config.toml
n_layer = 14
d_model = 160
n_head = 5
n_kv_head = 5
head_dim = 32
d_mlp = 320
vocab_size = 2048
activation = "geglu"
norm = "rmsnorm"
norm_place = "pre"
norm_eps = 1e-05
positions = "rope"
rope_base = 10000.0
rope_fraction = 1.0
qk_norm = false
attn_scale = 0.177
bias = "none"
tie_embeddings = true
parallel_block = false
init = "trunc"
init_std_qkv = 0.0495
init_std_o = 0.0
init_std_up = 0.0495
init_std_down = 0.0
optimizer = "muon_variant"
lr = 0.00642
lr_mult_qkv = 0.5
lr_mult_o = 1.5
beta1 = 0.93
lr_head = 0.00821
warmup_steps = 200
schedule = "wsd"
decay_fraction = 0.812
decay_shape = "linear"
final_lr_fraction = 0.1
batch_tokens = 32768
seq_len = 256
doc_mask = false
train_tokens = 284300000
steps = 8677
dataset = "wikipedia_en"
MLP neurons of a small language model. Each row is named by its layer, matrix (gate and up: input weights) and neuron, and shows model dimensions 0-159. Each number is 128 + 24 x the weight over its row's rms, rounded and kept within 0 to 255. Numbers have three digits each. A neuron's up and down rows have the sign that makes its largest values positive.
After each neuron's rows, "fires in" lists the words (lower case) most often at its 100 highest values on Wikipedia text that the model never trained on.

L7.gate243:083103138120141117139137139138143103175146160123106091073130108129157134130157103106143125102141137118144164142116080120165069151105143112145079180119165123097134124130181160096119136143104146075109125164124151117134126133097099094135176106108101132116149123138124167117132140086131119120127111099130188132094131118148161167152139134129166104101089143117107111134110131136151165108141149170141147126110139091130069128148126130107068114133099123140149141141140120105119135139123132
L7.up243:143101170141137111127125131133131098154092158132150129173110120136121132125156114082129110181124110142113118132110166145161127142129086148139104137131088156124121139107121086116106128169122159130125113141097122095088133091106187096114121115126088095159099137098113131138169115137140089119109123097114157127091134090145112144158125167111146098102158119161112103116118106126096123127182162135124165149151145154114084170102056132130094110154108137114108140132118136111161173128106136
fires in: "to", "across", "with", "against", "leave"

L6.gate61:149188081172119100164150135089149157083095160125115121086132136092114117137147117128108106154115081136170132154101118169098132131131153145139108114107155118117130160155118139072107148120142111146101155157084121122124134143121129119132150147129131100117103127119091104119128145111142153110108101160134125109145099101154154158138135146117131101146159126129145152081133120158088149138132122152123081115124146130140136193166129143157112097140146099156137152152174138089129131064152101
L6.up61:097165146145136091111101153121087131090149128091117139090156136130121131159132115066137125166121105120128123086117111111107133169138106135093135150144161071143132155097110121099105119133139157203123129103122139110111138088152097140124124179134134105146140133181161116096167095071126153138142102149128111109161130127109118143144130124125117129181099148143112137089128137117154137133127136186146151110132155151163113139134125138145099098178134134150145135125132130149120109088174112
fires in: "with", "of", "completely", "include"

L9.gate232:102118109114118127197114120114138132149116127112113134109147147099122174078131141124124127084179133114122154138114120155113123082092077123120124151144122060117112168153149135147117116135097103139128094124156117151151128123108136141112130086130110154129108111159142110128150128145134142160096149119137130097088162152120130112133151070093132092114120146098145109142123148140128051116135141208118087113139122121097120103072152150149137156124124105095115130163145120137125130155125102
L9.up232:117120130140116123121107122156085109126159141154128152103104142072104111152124125119171131173112119128144112136123149110137143151181123134100157117141138136140130123147145128144126159119133161114118128136141148144141146132117114163097120139153102116148156078165077178114085095078189117167152135110092076166141153127118139159085122160155086159139150092155162090118139106114162138163143100125145159182152138133134123165129138136128117099120130102161148152117111101149096110142124145
fires in: "they", "he", "who"

L9.gate211:108136115084099084102128141093133137190141095104119141137138141142083146100154129111103103154137078099191127117115139128141140176134139081136140163115123131132087176086088126119098165108158094168140160111104118129139101130130133164126122153116165142114118105167130082125182120146124114131136149117132091129121151137129133102073133180098121123141118140153137141104119151150114122149138148168163116137114129107104124165137100121102074124161113110122146132116150140139099113129110149
L9.up211:129107100126116112122111122114160160115128131129102109127179117123148133128141155129152105113144207125147150127109133174134125138125133152120172164114118111130114100081101161140154113041147131134137128133126125109124090107132105158109088111131098111159126104086143178116156126122112109154125153118122141169116112140122164165153150132135152137097153118141160080164120128158138147178153168124108104148083143110192108128128115122140113099121096144126144142114168115145108148151156100
fires in: "s", "a", "e", "g", "m", "u"

L7.gate224:097135127145140133132155097115145076145095154106113154125130133121113123104142149181139150165148137103121097107123145164122141100149142158169139124117126134127097146152163155101114146118160117123090177117181089125126095138150118137143109105141107162136107147130119139123115096103056108157104106106091095146159124138111179158110074159177117141157134148098150151160131154123163111136129116115140124142187106096109154119121098154167130124132167100123109100135111164125152147118132119
L7.up224:102143125156110100116104124126137167109153122090076139139103110148146135124119123132125089155183109171137146150144162102124174105145124115152143119157135139165127106093087118109129160126167151100105107160081113138118131148087142105122124111168120142150148107101159174126120095110178084109110152133103105109148143182154135133134139152129101140118151080152106128110115117143144112167166145138140143141106142186109143146130117134166140135099181176137172128115107113136102140146144125
fires in: "which", "who", "it"

L2.gate161:099175095129164189109140117092122080135112129131121106129155157142085145103134075119159140082112088131134147122106085105146114125159144105133148096105117144090158116150124143146112132148147118141137163143119139113124137123153120137150131141132084172078149137137142155095080145118142119124151157130147106139117151167108168139145148156147128141126171138083128158086071137091145131087132108128126143122122178133126136117138127136107119129142101091080139138121107154181136098153112117
L2.up161:101190114125149144093162123109128068152087131157152089126178142149104178105117091140143140075116104159134155104092097128137114124144091121122124091119121133101157139154115146156123146124148167114135151125107141106126131164140121135134140146136102167081143125123175149099109158141151110124160154142141137139114123157101135143131160116173112119110175149092116179075078087109156137099129099149099135134113155118156156114154135133113118120154130097114124124133106146135126103106120145
fires in: "america", "2011", "france", "1997", "2010", "african"

L7.gate60:112097141123128137087115140144160136136122124144179137147143155148080144136105156122131113179150146158111154132129125130166141136117108125110126148128109115077091128123138113160126126119118110127126136130133111117091211160125165128123127114173107095154167128157109110139133113134103136108128144097115117132112098146151145137129179151125131149128139106113170088135120137141114110120117138067158141128163129145078101107127086106077153207097113143116184103130130166122111158102119129
L7.up60:134137141123090188133116127091132059137090163095135147109129110074139088083100144083098147103115159135106145137156102148114158137119137093173193155143123146118095125111093123120131118144129156141124163122089145158130136132128127091164143122120146101124123127112124101098138123132188156097112102118139132116152142099110104132110115163108129081174102139150142130112158117107098139159151119159136120159157148141124148150118121127148113161117144149151152113111139135122082118089169115
fires in: "s", "the", "and", "their"

L9.gate194:146147107141148083135169108127113132110096142129116133107117151128108101127136121123115137130156115083122127151154143143187176107156101134113098126137109152120110086123133092168127092101129117106097101116141139110120156111127150138124131127152121158172111092107108105133164099171127129153108109110117140117122135120155119149129136107133109132128171151120121091146185171134121117102143205139091109126137167113148073175098084120136134141165168133108088097138127162092080117128116103
L9.up194:138147167124115136122126113071158145107147126131096162112098098109125114113138138108119126122128136117119151122113107132094167132129138143135144163149104190161157118110119142140072101136079122138147168101110113118134111104111143150126137121163075111139124090119157106178125122097156172121136095153164181121114140154121078156126127119114103169096097109110129161126127078164121111112157138085088102121108150171094158079123111116148112159104126111131117120103155127155115104146130138
fires in: "not", "daughter", "just", "and", "eventually", "manufactured"

L4.gate245:126141162114092118170133138125133126126135145102155122091139099116134135112124122150196125152152150138194124147119146090112136131096126087110144160080125180156154152154136154136158145135131080152107167177115112099104153126174138125117144170146087138110110114126151120149124123103128114164147133111125121117154108098185138131107157119078114156127108130107146138115155088111106112127085164135118107136148107100152127103141145161106129158102129075101105103162122160137105143150128106
L4.up245:134130109117152100139107159088064106146148144120152164139122149076104127157128153144104145121121158137140164113140172116112178091158113125132109129095130161133120134098137181144159123127122119124108135142074148136109094136156179081111128078151114135078150110113158147099121099142159125130135132127121147164084109082137097096098134153144078139154128152144094113140129120132156116096143126113141137084072136105146125148130129140150140140147112149094137166138161114137120137093121148
fires in: "and", "of"

L9.gate63:169146162142171099080118121082150098122136154124106171106118129119144107117124112135101143124110102170175095151140119101149138112106122132144145141146148140086119104148111141100122134115103110137115153169163156147099102155133127107159149085142103141100138136112146146164143126150115150127097153106084142143122122115143150105132173181111135152129129131106084106122130132151099155192120133052185139104081134107152135111128113100127113141088164120120144113141100127093148137129134112
L9.up63:111139109132126126094116125076122150179161181144121175144152111114133144108105101147142135102163136152149128098113134149119151118116160122109125125107131125158139108119137147096135167135130131145138100097101143107125114159093125108156132082116089121089133083123143116111091118127109183132092151095134148161121133110109127131113136182153120192159160121111119120150187121106117158181159112166128126137116151118113128128123095174143079145126156101089149155080100123112129125108127116
fires in: "an", "any", "which", "once", "if", "no"

L2.gate174:136114106167110147097141115126143151084135140100114090118126102127170098117124179099137144104125155108156102128096170113107131136163144082125139098138112158153147115143151094116138141115151157097121122125127103118147109128143176118083109142118155161071111122097078100102129115148147110137137155107137153123158191111160120132113138081130122090102121133084100110098108085109165120064161101122119111114140147091138142130150137114139092127134116091111153126141113125108084122152110149
L2.up174:149146145134138092123160133122148083118110122104141092073153138115146133129137140093163140172127118087123072109160102123093131121101150154144133096085116112153170060136122095100138107098118085100094152138132159110129115114093148142102127142147132148083149105126121127137146122112157110164107127131091114167125141111106124153112175125108150126082148103105138137115164092124121146104163114106130121105094124110126114128154177137128111142080092096100117099105104115119091111149157123
fires in: "state", "america", "african", "prize", "michigan", "africa"

L7.gate310:052162140126100115143116139130150106111127114064093152122134171148080139074119073069114116096160139156147128138113142177114085137136160154137110107120149130125090128129156153135103153166113097124144137152092116156116128107118105099130140151093140118171139153104105109164135087118143134107127153124093144114137158116160164137089151134130148150161163134116113114135145156122122082085136106107168164118117122152135122134164134126131098129125157139142118128134118113121108137093102144
L7.up310:123100150157136084133146091139135116152095126086129109109158145142103097095102151128101115126142092162136106094105167146103154126117171111111122135143116163116148134168165138085173136089166122103114100120139100137094143133108143143116120137123125156103098051122128122148133136119131105107144155124127141134129142137151154135131173165128089089161127140133093134148149105126186111116139121109130154123086124164176140098107104163115126148114148132159163118117095084159131174112157130
fires in: "it", "well", "first", "off", "advanced", "single"

L11.gate258:154163145102133086153143080129128121130100095137146158116096128109145125134160129151142128107092132088144106129128125129144099139111147154111097122144141085122102160140085115124164152145115148098118138098090097128074131117123105162092128131127121125063099127129151099120126120138088115119134122161139094166144155143128164147100119149120150130150103185086097139169166086185121089141120112106132143127130157149145145092168144154070109141090113121140135122121092141120105142155131130
L11.up258:143119131133119141141129106149110143129139117112145097090118128086135134064126135153085132147098147117128145093129161106135125144142136110143103130160118133095134098166142116142126147061137143151140124084126127126115126139119143147109135127181105151114143129155134155168146130150128112116115115111121118182166129136109108092146169116137102147082103150123111123155144130136118109125185124122145143131136126119122180106179110086088174119146171192120128082172148076121079123124129165
fires in: "an", "any", "annual"

L9.gate117:138135144113148133133117141103122101139108110071098146090202124125119097172126110113119105085159123086128136079149123087111122104150140112154125115124165150116095091126156137120137144117118159159137101153125161149107114131144121136102165127133133151099143168168091147171155100111133139107109112134159125126134108156073082137126128125125128161098115152128102145180108119125127101073117110110073131122142117113104132106136120093076119150119092176137113091134122107148154107121119140
L9.up117:149146116108116152141141114090145081151110108112144120127143106108121137135128161118164082097119117092148165071148124101103132134132122138190122137121158140164150104130136107114142214126156121092109135157140133101150119134153141135129140132145100135093102141168148143108166090144136126151125111121128093140139153161177101139113155109119104116096128114118098119103169156129103112126154091143093162104105128137050142122115126110113125163150123151154163101119152121086129136111140092
fires in: "an", "any"

L11.gate164:141097101121135156118130103112122139181107143120123164122124124162162076124145123109110126092112117169167107146090108107097159170102114133122106123160148135125097103106079141126113125103165136138136120102116100155145133121132106126114128148115134155162128080115161155190168139118116170152105139126111097131113156142150151143142217113193105148136097143123109178141128103130141161143152149128083151127095122160115127185129133133119104121159145134150113105121141147134129128138137125
L11.up164:119166153106139094104148113118110125148120151077103095111089116154103146090131148139114146100089127111163122109172125104189127152153080166114109118144124098133122158112074159141131138053140109132126137087112126156139129136127118146108119117100140141158115140083121112123137139149162153130148105119112111112162179139104168104115149136159167145133162166127093121152135167148115155135159151100090111139098115137096117143122146100149094156120112115087152145124156106158116142134125113
fires in: "s", "no", "e", "a", "p", "d"

L9.gate103:125102087131144128145083110156125146107143129150094134162143140146163145110089112119118148131144123132141119187103133154129140117130120096157170095126139129099119070119109126084099119155160095117099120158079128151146152169145160112080152138173098142119123106090135142144123127126156164151199144103123104160154121150134130163139139148121140152146152131143108122128180167103150119113127084121123116145126125140113105073123108110095127154161124104128135135144083179147115134137109094
L9.up103:128122154120148105126130113092139123091089131143146155143148145137107146134125152097123158156137147113139081182131168110110126087104140162084143138137124202088128145076136106080099094147153126137164152185092161132088136090155145085129100125111128120124157114125150114098124132115140140099129112094132102116110122142150081157150144127114127138152127127122140126115143110116130103138147162101106145099112198168130119137106100087143114144142142137132122136192112161114138123126111112
fires in: "and"

L11.gate65:133082128101170164106140156149103165147134103138141134114148156119110112160136088124091122088121087136162144123115165111156120102096116121141127134119114129139080095108139177139163122097077134125166120136121114151161097149121151115181150143132139157142151130115152138107115106132152124134091168142123077140159130152132124132141142139106104086080110099115117110116171103118157134153145141087126116138128135081156145123119159173116093194096153117145109121165137134159123117144097151
L11.up65:155139102115133096114115119124122130108137164113122141134156150113129149098100118167132118123089159133135094075160146126104128144124130092082144161129107134090102145140136132133153150117152119063134127102137154114155094166147129101145133126133133136115149093114123079130103085112159171138125093122097115133144146141166141133129144101096089126102120136128119103152113117061154093150145136129144109105128081139125094111136097156149115121130127131095107136130091092171160111120067201
fires in: "the", "no", "nominated"

L11.gate265:125125119155108082148114096092154100119148135138151099155129108137155156165117134100124140140124110137149122108101136130133161121128134103133137145095130154070147139108162162095167151148091118098133146132048132168155146112180130108104130162164112116149139138177133096139167096068150157147159148064117156130111122157174119135148139127128109128137116145136174118132149113123115137136129128126129107160144131122093095149149129129130108173141091113153149080095136133123118088119109118
L11.up265:123125114109145055151069154096150112076125169118147082116146149137121103140159115133132130119180151140107114146116117124150154102124144147105161134087126112118133141158133111155112127094143134130105148109161106112085137136101140101146107122148138103171081102081157122119152126081128090118159105121122149121086092112133096189114132100121102121145107125157132108073097104150099147145116097112128120116123166102180090150108117147133150131139115120118129115109114152131088148130118122
fires in: "s", "or", "to", "of", "as", "with"